config.yaml
n_layer: 12
norm: "layernorm"
norm_place: "pre"
norm_eps: 1e-05
positions: "learned"
qk_norm: true
parallel_block: false
lr_mult_qkv: 0.7
lr_mult_o: 0.942
beta1: 0.95
lr_head: 0.00501
grad_clip: 0.5
train_tokens: 117000000
MLP neurons of a small language model. Each row is named by its layer, matrix (up: input weights; down: output weights) and neuron, and shows model dimensions 64-159. Each number is 128 + 32 x the weight over its row's rms, rounded and kept within 0 to 255. Numbers have three digits each.
A block is one neuron, or neurons of one layer that tend to fire together. After each block is what it responds to, as a language model described it from the Wikipedia text at the highest values.

L5.up222:106102128140102149193172131063096122157121129134159126105094146147075138138106143196117110059128133097178106132171116130182120133150135171182165161146143165148157135135138153113107180127108055095122160097109044121140121106139111123142164083151138187111100144071112147153144114138149124134
L5.down222:115183090194119126137054172170120114148117117131120105186144124133147087101092143145153179082130129111138153108156108213150126146145079133096167164130084105127111134147109173102150093100122148154123080100142147179111170168115172126083114113092123121152100120196146079133086134089078144078
The word "the" right after a preposition opening a phrase, strongest after "during", e.g. during the reign, in the, at the.

L5.up877:146167113104091148174166123109036130177122123133107132100051131141125166139107127148165119098198149149102137136089093113160112145144131097122178060120133165140134140130157143175168157140110103080103135149115142116107135073145151135094151150122100123188131124030088153184139194090122155218
L5.down877:107125096100077182147102072106151129199141181138048165148135088145138131147155125081118123115175138115166095185122110172149114195085080087143099089095093182132092169167117117135145081154116106102150109138115089158181197144168123139121093127108118183121119155119131074133096190099061161117
Possessive pronouns (his, her, their, its) after prepositions, mostly biographical, as in during his tenure, throughout his career; also paragraph-initial In.

L6.up59:110099179138104135159197150083046132192118084129175148110123149123145121115106066138120112143130135147113130080145144128129140159170068133112141144202142110115195137133051143158133167121158121109128145180080132142117116066140150134117109106168112130131144087075133196082151163103172093166
L6.down59:107126105077144158132091233166094151161154163182170155159131134083154114098126141132124111130093110153150107142144127144059080124122161082138109108104131158142143113162122088205068135094153101089150112149146124138164130145143114110120114181149086122210081062116134149164117177103139171126
L6.up174:102072169140108129128244160081124138156092116133105136077126118158165143161092128126145151152112109111152152172177145111139145123148140104158130171092163115146106124042146104144156087111128086132100094149090147144118104085081145132125126101185203099169129102102173138163105133121098099105
L6.down174:132145080109134057138113164117131131158142143165095102143112123128180142116094160071082088133141182086169082163132139161127127145198141126160141119109096159111143105146120115110150135107108142102075156179043125131152102160145089090120141177140143175131135166134108167114118128110181202122
L6.up527:113156196146082170155196122158127136214117089109100141106107129144148161147145156111132133129162115099136128139149138119143115130114140126151178135090121121123144158101113094183074081127129118160099181191159111165126137063138157137161179048104181144119116103132154179116195060147089102144
L6.down527:145115102102163123113097173192175071157217121147122127154107081149111116126119103135118119142109155123138088065159156134115153128187131111115118139146132074118084130145168124142157132134111118092127132110083088171133087179179159163104078114126104145106135197155180083101148158174155083104
L6.up749:128113166119078160136189130066127111199131119133082134106126120126115126167127048128170159129165152102186143136159198155157158074226075111109132136174096137120128095104161086155079111127139102086060141143122099195100108124155143103143123084159137132132156128075193133084184136149118151143
L6.down749:187092152134130094072162079110160174178170175110071210156121071084157088163109097128122120153134155055130077131150202150120128135179080112111130119188127097122110097165100139127149158128113139142106128170112115155102123173147126104160073150145145105147121180124134129106151107122179075090
Continuation pieces of established names and abbreviations, strongest on .S in U.S. and .C in F.C., also Co., Civil War, Roman Senate.

L7.up347:080178124131076129105142166107148097151078133140164104128094153163151072119222125113166139099123137118150111133173144143163166157098134136129165100135139035121160047110100128163121149126140110098125125107131138139196111106132165125138172182194150067160146129127151110206124129107085110125
L7.down347:143096125145085104145112120102140172143172166142116051158070148070138111117165110137139128147120163117173125062115150134134145153234118131137126136139195125071133177159123146111133166147143128109160086143163142193091134106163127136147122090112119194135124122124118138157130103122132209110
L7.up509:139163121124092087102153154135121092158103108113103110131104137128136095105189138148141138146158144126176107046190127123117174157153117143116159161143164108152200084159123169148078124104141124121118097115098117151217120086129166108178184125224081083181155143150132112213108143102064138106
L7.down509:133106133112133083102097113100195128095186126141121105128157099152133120105089100109106059157100100136138127130146113150127141146155103150090131197123157119073128159118131140131155102184144154159144090112164140144154153090153089164141132102072079114126050095189133152129095146156119197079
L7.up596:118098121122091134123093159122128078149113135110129133156078129137105055131182098157121111147167154126116137115166139130128155142091126121141119162166151066132196100162100198165059101182120141108142115095107117121223150108135144120175205124193127044148172154129085122157097109129093152130
L7.down596:169111141086157083100089134113174202129116136165133103175095155172152102090091136159154159111085154155142152115090088138170098114126137154134055068101136185059116202161148180124129103143184157090121131108163132178091119144172128116091063107105121115176163073200144124114138180077108084123
L7.up808:120140111145101120165146141108127059185104131150139156137030144149115079162182147161157138097129110121103129080218147135166135132122167136166121130192159089152173037129154090117104149147106068120094140154098098167149118120124126155109199094205108128184134133095132095181117130149116124144
L7.down808:150123149114154052155140131179148108097151104127111128096195122164092141105055104135092199159116136104101123102124145096166180088176130159139152136116117113131157112132150093132165135229122142102104062127148125118176126075132111098140121140088093110148089145128133141093099101118162177178
The last digit of four-digit years, such as 1911, 1952, 2022, in dates, life spans, ranges, tables and lists.

L5.up234:106144172162114129113164139093153095153122086136138131103103140137145048102150087114124161134107127142183174084207076116159158163135128138091130115098132118087145107209126130084167103127119058189103047117115133171165167071120163107166168099113106094134129176138154166108119183054101118103
L5.down234:119203126194119144147055135144160129090088083108159087124123122123109163160091104133128106172128156088147114130100123190146049126125111110126120159116072119140161104142142139168125114084128159118132164156143102117110161148120112175172171124141128130092129128098158085151105091144148184111
The final word or word-piece of a Wikipedia section heading between == marks, such as career, History, Results, release, century; also medal in table cells.

L5.up824:115161138149098064126152155118161130120092137140102119123080166142152066123194121124141148119123079102089134110169161130146164150117160135123160090150131044128158073154103167112093131140138131078165114097147093106196161111139174140178144122224137080095147155117071128129104122131113104134
L5.down824:119111078158108135127099155086100143101127097080162070148120139161150120134117108108066131163102093158129078068155169170102119134214115184118096121107170046063172159169121158124148119134100130123111115126162119183141068148117079128113135151168051133137148148130176109130109144151093151145
Last digit of multi-digit numbers, mostly the final digit of four-digit years in dates (202'3', 199'2'), also IDs and ISBNs.

L7.up448:129088184106153088119116150150109136145150131117149055097157111135135050111157151142138076093139131114114174150152073145104171098177113145146174117085100084058113151130129161072133033161170108112196107097083108077074090116149124143075122090129062143120095086157044114126126118092141088148
L7.down448:119092079096113086169128150143144136201134121132124094114082180092189124101150180155195072144097186135101154103131081086102116146133112130180255127134079177091111108146134126149100101100107111143180125105062157154166147146091153141138143134138143139152104112076090106126130123140154108129
L7.up612:151094172118131083096098141146086155165140081154136102137101091184147064089091144141171124136172117078124174096124073070144189128165105133147172175139118119078144119112076193120085045131218101158201102084156145129131102129161096134106115090154108138160090084141109100150113130126128138163
L7.down612:085172143141103125102146042118104155075137129104091132142140091151187131114075180138132145135138148101156140129104163095124121074135155151145137104117092156149095120118160065158112119115088097113145163154146138129146159156089101103155109140177124107112130135172156113131146140202096126121
L7.up814:122089151084091126100109117155043159154091094133144131115102139150160068109185096137120158082144128122113174112113101170132129174118075133137150091115106177082169129069116180095130044159196114108202114136059105120140085058134136119089133149134127164116125138130088121163129173084178112160
L7.down814:122103107133123143150114090145087134159127111148160089169116089125150122106092085156158121139121148181139125084108121064149114170135120135136163124209108177110162103160127194164159115094055089114157071055124205083161099145092168127136084164148107123148125159129126118184154130130098094111
L7.up819:134114083118136125162097148130129151162098146143139080102087182133152087088191217170129118160157106119156122127202022133116130115124166245127173092069107100117122121122156164098113055117165103141153129091140162133136176111107105169116118140086110101137125105153125124159097164138136156117
L7.down819:132141153115157140175141133176088138141081150165102167087107065142170148112099119111199122105116122129202102113186181117140135127112148114153139117095096130113099111097146145135130168077129091137126070147116155138123214134115142154161097084122131081134183187090066104048158113116114102141
Column headings and the closing pipe in the header rows of markdown tables, such as Opponent, Team, Location, Total |.

L6.up9:103157172130126097073167139120118135137121074117154116126102134148121141100176162174118129136120095116208148109094101086143104107165133142140110126136126148139124137115106114158109121151102183142141165121151103151165120081168193139200175111130140133033149153118115234166144085074142129140
L6.down9:133131137113130101152114133146118116116075139089104132172164126113103103141087073114158168124133196128121167112117120154176176139110094143104086140142089123107147048142105165127136115130131126169123127133102153138139104139119111122064117193108046117118128130154102152084115176134111129113
L6.up90:123147122166114164082144172110120145158126117077127127124145125124157113082124087115103123122154078121105173131119113127144122135113109110146185082188108093111096138080123172123069116072103137150139180136090074136129091145135109140169163099120178130128141078128073206168146121128136148159
L6.down90:220042077122114121143126136153122107098113145179143148129138177154158113134181120111133159132108125103107103069151164142152207106098140115082103144025132110156133146164149150116159103099137177132133114082130107184130089113173118143085134172154065161163095125197151086102100132169153180093
L6.up490:104112113107106140112144170137137084106115132117161145113182105125071073195093151203164105127144113134192179093141116098169132144183088191114141072175110111099058155108101134194113126143085156086076170122141133137100072157132106114138106148162139124096180124078105128179132112118153128114
L6.down490:168037125103128079139136145148128098119090117155137167171119154087106112145108129091068152132142115128111128053163133084176103137082113145086085139134131130114116134209124178158105140153096138088148126148136140173125175130160043143150098108136137086166162121198104106171139118102198165127
L6.up868:115145138148071143137195150098088159201139091104125107112103111113145196107111081154130107082157067106133118142141099083098133130093120112176199102147126101139138141078184154109034145109109215156142184147095115137156101136156155104177191119125172147085122145056069129150131105137115115138
L6.down868:171090063132129104148079162147111128094111133143112125134189145150085089089120109131143170120109111088159090095161126173128155127146114135107145189119073149149127108138146187097170096108117174135108069055114108146112093124157148086101123165110088141147125166206080106095125169144125166119
The word "the" mid-sentence after prepositions, commas, or "was/as", opening a noun phrase: at the age, as the head coach, the United States.

L6.up571:160114136122101113135148183138119085159119083126127100113124181145146042132167105121177138146147091125103125103172147108131138149124152152104190125168120074144138077118077128158082125119142096142116121164059116099205094102142198134122166212211113060143180141132135109134118124110071119145
L6.down571:135111146183161129112068083070130147091125073110178106147100124148173118075114113083111130151087102197153096086151181167115192146176082144120106133098150081062114171146126160140160141165154116161078050114169155143132099141126098107123134135099119059106119132204113105172103124179060194097
L6.up680:116134145145095132170200141115138119164123109146124133115036136141137090133138081130080141138141137087107098088120109118166127178117162132152079105159113108171188100100110171129141072115133200082195136175099133128205094085089148115159176159190136125119116149114150126144132131085066101153
L6.down680:092092134151194104079105141147139140075142111155159107094165149116119147120146094097101186134099107093143080096129190186154117082136110152126128111115160061116186136123113105184102103145131150096153150147125107138133067132102085123150180160143101124113114129115125087115113127134076197165
L6.up802:127096029192149098112113115085076113159090121137175151119158162174112119138092154120162176097154181125102126133206141163106140077142070176148118151144114112131127103145095232144122167123155066134150107115091155179155141078127175160102147188159131087146134147097131099163141136138127123157
L6.down802:178095198090145143124133208142156100102180112087144106114083133117076174132139101120110140187142124146108101126142184134161102128130132106171132154084075155155145128150149106147096088180135198114130179153103087095136095147133121150142131092130124150083192121102210084166148094145148133134
L6.up871:185183115171134110152089151094081085116086110127197101120105219118117147169151108105078134128104137126103106138179145174134086097092154148132156101138090114144155132125106145176102161187170131094105165155123114162122114110135108118103128105149169151151121147122138111076164121140133092180
L6.down871:134208131062114124148151173163162170127143118090207107144117058119106140059094129131153088148182145143165132134075108101121132100152093036154101158109117119102150094113181152124151162107125117090160112151164127074095141149126084120198145162151107166116095073154158160116168125135102104099
The last digit of a four-digit year written in pieces, as in born 1999, 1980–1988, in 2005, mostly in lists, date ranges and sports results.

L7.up123:163086108112101151169119158135107138164102058152123171130087110139104071108189125148117105129119107081110150098071059083132073095095093133143120074109103136113137140181088107154184098160157104158168141112134161129091110036144106113093151139098116132199140123105165135136138171098120118158
L7.down123:128127063114106100133118135109078091224122195125109159106117062135081100073110160114105088074122128165195086140135131133128120187120136130105065113080125069127117151130122102209144122175071121076199144125162120131156139095178172108059106154184107123166167132116166173152144168107138128082
L7.up501:095149123105128124118146126081108130146080094132085132122120098149108154125210161120151172161102128111129202129111081105076112132142119117176122161136125098083205100144115100165121069163122108162125197121124171137116084070136186115172111163092109128179147136152124176127186154126156127111
L7.down501:121108072141131135115114143141111122154169161164101125143141084089183100101155136033159134150095099114114087140152078141124096180060132140181138177123173142131174182187111150141125122113118085146171094125144160074133090176055163088142146120069135147128108086140099098120160149122197140076
L7.up786:164173102147108162065133145096106140106127118084091139132108091129033140172086163134115203100175113098158131169074109123130130089113099124073089198191157110068153117091129166128150112114211163081124127120108136131132117083172164129109145119115135104103157103129118130138138167131118135128
L7.down786:145179144120118143065111120152100123136136106156124195143138084088168130125186102062116091126183095122090136163122130079109106148095117173128177092111117105125086134123062144201180118133070138123142168103150142116125129064078179095135103198100120135154121124132153114177158143145143156138
L7.up792:091133214110086125087111137151122111157121122177154123110099080105134151121134100155089197139184121077176158094109102108148105127097088101088162129189131122094192086126144105127148059088122109165138141145097088145126129084135162150098095170082171158151139120190171181143170167068154064178
L7.down792:122070105137121128128150112129066127117123112184102112144088094097092119084152154056127128060109145134167181136090129111162121104121138152132166149131145142121132157190119147083191108136115149148169121121192147155160118126103148166112110161119150165213121157095184133122109173040173122135
Words inside Wikipedia section headings (== ... ==), mostly "life" in Early life, Personal life, plus Education, Geography, Review scores.

L6.up115:128191116132099116098142137120133127138124099143118126090139117171152103125192147122115160134113099150116175093190103153135110159127150202098146156130105124098227083192146152190172061076154095147180098079096109165129096073130166118152129151091094077153140129157174168071147144095138121127
L6.down115:110150069173072153167086094132163131084147111083144142109143077098085149153094109104184140177150091133154124135101100174118089099141127127140141119130137174140170137186149121172127076097137113072176130086137113134119177082136159157136127150149102134159109162047162073122131128121136161153
L6.up422:136149202098102217117134182131141122139120127177115131141103138095141140108091131120133154131169139098173144120099061114190080138088100116130132154187101110099153135124134118161175066134089152172129117107110061146119140090136174095163151148092158131157115116094159169171117155082120130146
L6.down422:146115084081153061101077112183104165097134144128133130162088099115147140075068100099116141157104143132142180115080143080140057164092063100150124122137103155117194145143196090105185080131107090186124127123134161113170099142105104130109101164087131136190155076145160165125107132088207093155
L6.up452:117175173113124091144112131099114139103109133131084120087138136174124100110198101165157141110106097132173163102138059157102108189134189189118127165086137140067172031133097149096097093121146094166142097059149120127126096086147137131144082136094101117173141081171141106103193171123122155128
L6.down452:097127160109095146133097079109164137120181114123130138120151054104049129103166129080216162100193141116167145161161085156110123109152161148157181140147157200158088113122129169160107129104153141086165128125122128144137196132126152156110118165135071190113122158088101059125121147107092090101
L6.up615:137171185072128127083143188127114102171123061127105128128098131150135081094152174136087114162141125119143164110065055125138081120109132148117160122123147141128132115149098142107182073112079081147143055108092106138120152126153122115147141153126124092124140187142150152130118192050131139178
L6.down615:133099068105146060113040100240112117079140155131118156163086095096145110170106157178060146111132137087105142088124159104130082133112088136161129133122104114125155108141175086161165127140136141128144140107139142103141095139124147167140095153135120121156116133134164129118101084116210096145
Final word pieces of section headings between == marks, such as Biography, Early life, Education, History, and some table-cell names after a pipe.

L7.up424:126173132105134138088137136147089113143112133130138100142056174176125074097142193207150181132174103121163208127109081139122120101168228136113192080086158091078156145148128086144169156114142128138094175141101118105097149070156114131178149143130024155135158141076124172095130107118108149133
L7.down424:134121102145147176195136107115176094087145208126095118139174086105066165141105156133154140160112136089158119112170152152073115192078086187120135111099123103152132149171119191156147121140149135110139092150102106157142111136105128150092068123143085158161044111092152125146112169162104144101
L7.up573:135116112138126114163109100139159127156116133104088137158075101141124091125149096140156170106117123071193151114116126148166174147141116161076120123097104099176113084169084144112101083103115136102208087125102098115180122110206185142221190120125131099111104176107133210110108103140159112177
L7.down573:082129124111162100142118000117121187145160094115152100255113122158146163136117121165167134107144141087189153123113123113112128055174124127083109099117134165070103142136160153122136066121127100117103120133108137124083144112213164138095123114105122126130125106097105168089145112098139142160
L7.up694:120126098081144115150114110141167132134129110069148140159138106243119148159105103104206127083110157064169199149115095125092104113154097139085107147115134117153112059174109147132117078116131132104151115149101161128161127081190155116158189158105104101136101151143132186090096104140132161195
L7.down694:054140107109196097148162000118128155152127118098145108255117104144145140156110073161154145114136123077148130150094133099140169127166137111098092120104134114085136130105149172118092100087145118137157143195109124104122089104170150109155116138120140142106110137115130166113126106154153172167
L7.up877:098137074067144133154114094148133138124142096069152112163134103183119135158137113125171155067113148069192171158111079144133126136189070117071111132107137092103111114121114148121134074143122091099155124179104118118135120051203151120184187110097110148068099176100103214087117091086141183170
L7.down877:100134109101135108130138000135115113157167115114159147255151136123137099137129071142154121112125119083161144167126129145122147119144119105064119148140128112171161081151105179136130099090150096090147113120116110119168108094189180171115174137110133127156128144127091109135114124116153168145
Final period plus blank line ending a Wikipedia paragraph (often before The or a == heading ==), and the pipe opening a new table row.

L7.up298:146129195134094159107215128083129143130096106153142167099165161172146141131121155137134173149127118129124104102113120066120135138099091162128121135106124169143145136126162142157081082177157108136156085196112098126101071113123198116135101129086170140151083150092172103132147078120132118119
L7.down298:101116139209184047098096173113113146047133094086121097197038082133139105131132073126133117152089136144152140124110173111128137136092197119153092109173116115087117098109150190113137167116138148174109131136089129167157098134096069186122127172127137133165177158177125118125131118097144097176
L7.up599:095068187106099113083166124111128131244093141117114133149153149145098137169117132087131194161149134124147160131103113114147152140102148162164159086111080126132122129161158166130124145145205124068108105163146049103127096103124142104092120116087126178142121117119170144162143126110088137114
L7.down599:121095167178153042138075133122076130163100126148107130110236141103139111163115120055080152136115117093147156184074148131125131169092081127152155158188163133121185124150096172130123122133134162139110097155155097134136115135091087095154096167182133125185151149145124077137167071063083136146
L7.up838:115124158084149124089158152079092109185102105121125102096123112162148152115126076121096091141119139115200154155117117046182104153162117188139180080147065118098126136102184145144106103144108157140135083132169066142148144089130118162132127115123157114105093119159091111108105066125107114080
L7.down838:117144132113144158125168220135102081146111139106108107153104144186120160104083137170076138129130078082101098103141166110104081132142114163180117148084078114081129141124109083151093054051135163070137168121137103116098123115143127132152147080180134093193094164148142164110164117103148099158
L7.up936:084096200144127141094185147087136084119120086082137116111137144134113112128146083155153128148128139088179156128185163081143104125103113185081128139152077152135120110094069144169111116107160088148114166143122085120125117118133149132091136144110149108160166099079154111183144113156108115111
L7.down936:154105144164169142129163136121181140131128105161125084110111147140112113098182126170095135158127083097107168136163219178109062146113073168089103155166182135124147158119165106155065147096133093079121138169163093161095162150162141144114187150154218091091080111105133148120134092085120123129
Words partway through quoted song, book or album titles, especially pronouns and auxiliaries (Can, You, Am, Me, It); more weakly, capitalized "The"/"There" and mid-name pieces (Mac-D-onald).

L5.up576:139128143144127166151211125110125130139090114085122136120170113123127130137107107143171163131169103120138085186154112055126094168148126105111174127120141205140107112091141149188029137075120147186133162162066106158135114146109117131169133097165133155106152126122131168100133114143130158176
L5.down576:062170097094166142163097188115165183161161170166104156204110153128090130130074116122165134140071127115088140109147159142159083132148116160107122147095192107097116095226111105089119103166120127109109118125142139134125150135173126136112106087134114099062152132097151103177176165145120144131
The ".S" piece of "U.S." before Navy, Army or Air Force, plus opening pieces of split words or names after "the"/"a" (El-fsborg, We-iss, Her-cules).

L7.up469:101147119134128158118099157117175149111119134111143126116157066140102139109172145174138119107125105107179236154118118072098134137177114196099094159097102119124117115146107129198146127162126131092155133145121068141131085073136189135189127083153132086146143193062095158109158111054162116118
L7.down469:156133160142109127106170129125103112133085117106137082143169101097101123128147097056164144086161167138102123141088094148103099159158129147141081124129059144107143086100130122047116137114131111209163147173129158116134062119092148095124150174130093147126119112129094143161162131118147138129
L7.up711:138139199119099087138166137110143155170127090164133106099077136119142119082133150181096124147117075060190116167100041079112144153155164191131099099115133154133148132086094143192094088117105132089140177112123125163143135127148238157209135083130113131065122126091127159135135084025152144154
L7.down711:135193159157149134142125102111094112118113111111146131154153144103125128166089130131155158164161135110063165099121103116118096135135091155104160180164120153124102092136088172069145168143113154120089143098081185124130104134108075117075124136063098195125137143149087138112129186133118137151
L7.up869:081141148093109104106180132117122144144139100059121115145080184105147100118117175160137131138140096087146147161102112071132184115128166157094139120156102137144112122119103148116105068102135158163169155152157130151166094096139110157204155143118130119082135150135064201114158082095154151135
L7.down869:143128154127120150190090082125130190140102119093136123177145115118117128154174139161133116110130159092113135133115136120136136105127108148089117150132100129125135109129117200144098113131111122121093172101128155095118092129149134125118138130137098125116135124119099117110096155132152132124
L7.up913:136119165082162108110151112111131140138121129155213120130073155173087115104136149126163204137120118113207166127112049147110115140173160144174073100103143162114112083171091135157124110171096076153157111171129073152093128039177176140161144118145126143107151065136154129200126129146079144145
L7.down913:145148103148111154140142159117150118120121155084126098164162089118156146133114153141136111108131134157071077141142172073126151087131089104093196116150130092125124181133176199083137155110166151098114107045149164098145149208098127145111096117092123152127108144124060112105133118123172102117
The word "the" or "The" (sometimes "Its") starting a new sentence or clause, usually after a period, mostly in narrative Wikipedia prose, e.g. "The highway", "The division".

L5.up275:145177191068159136190102150107118154159137111153126100136057111152089131142156192212078098122105129082110148101099142107153124117126174171145105070172146177092126132114146100059112127123137160127124175158094121159102125097124089163131149117124076206115056163143094154070142116130112211114
L5.down275:121128106164137134090122152135134126115162169107132102136121148106162119114129164081149104117147114089118111106170082136102110109102135137036129145133161036104203162146122147199153077116103141142141064070164165122167165145128151135141148103102188055148117097099114148144113117201054185088
Single capital-letter first pieces of words opening a new span: after an open parenthesis, quote mark, heading markers or line break, e.g. (Cenomanian, "Master, ==Results.

L6.up70:135116162109138167131119134143139191116131133109199104103157127154119121122123159191169101126166136136097176182167072100114145116200087159100148072088113096082093154132133181121114087126141102112111106035110150106118100125136080151093091117138181133110081106154075139133098100116115154143
L6.down70:144090095125141113107150200129159149097122176124108108129150047118107141120127161094164122145101175133137160133099104116156149144136203064136174136097126142125092129140129225136185073118144139169159101092083112134128100111074112143107108135115103110105113136100100114083143172067118153145
L6.up295:157135171117120195153111137169091158093101105101128152156114136167140145014122152121149153147135116134115123110108117166154139150102140160076140189077124155141107122092185124099113146092162106056128110149072132118153139088162140183086189139104138147065212112098136154071109145108079199135
L6.down295:144097105162112188198144134159150124117123179108116176126125157095143171116111086118143143171113127095136126090105149232173156177159119108164139133094129110124110109068153164136099099102115102057074090129135091137130109145165106163014149125142135121133156157091192124153100137189111145141
L6.up313:160126091119122169094171154134096105094124105139129125134155114174120175124127165130129162077120092104138143116139140147150111150128076196076142138092159133097117109141121200137099054080144111109109108205116157134117125109146084135139135070127154062142135121136166208119096099137132171120
L6.down313:113102130077134132103062133134181161129190111155154135084116112123152175162148122146142104105159105082107127122138068097140158128136138183178157113123117100146035099102168191118125112146096087105114100144130144133142136168129064095148160127118168117087077157127156127104092099218093145064
L6.up633:102138178101135139147085145114095135172131137123134130127093103185123195134220138131119087089143079115141152093109147115150090099157066153095130103111125125104125155065166135156120101081180100120171163116167134172114134065133099216156115118059130086084114187152096179115138127158104144095
L6.down633:127088090108148119083142141121146117189109116124173137122161152101192158117151142105164098146085151142123100087100121179112094083157058065072126105173153146099050109091129149125180125120108121135106130090124170154171146139144126206143146144093197130056123184126148180101119142218118115047
First piece of a word split into subword tokens, often capital T or Att after a table pipe or heading, e.g. Att(endance), T(ier), ext(remely).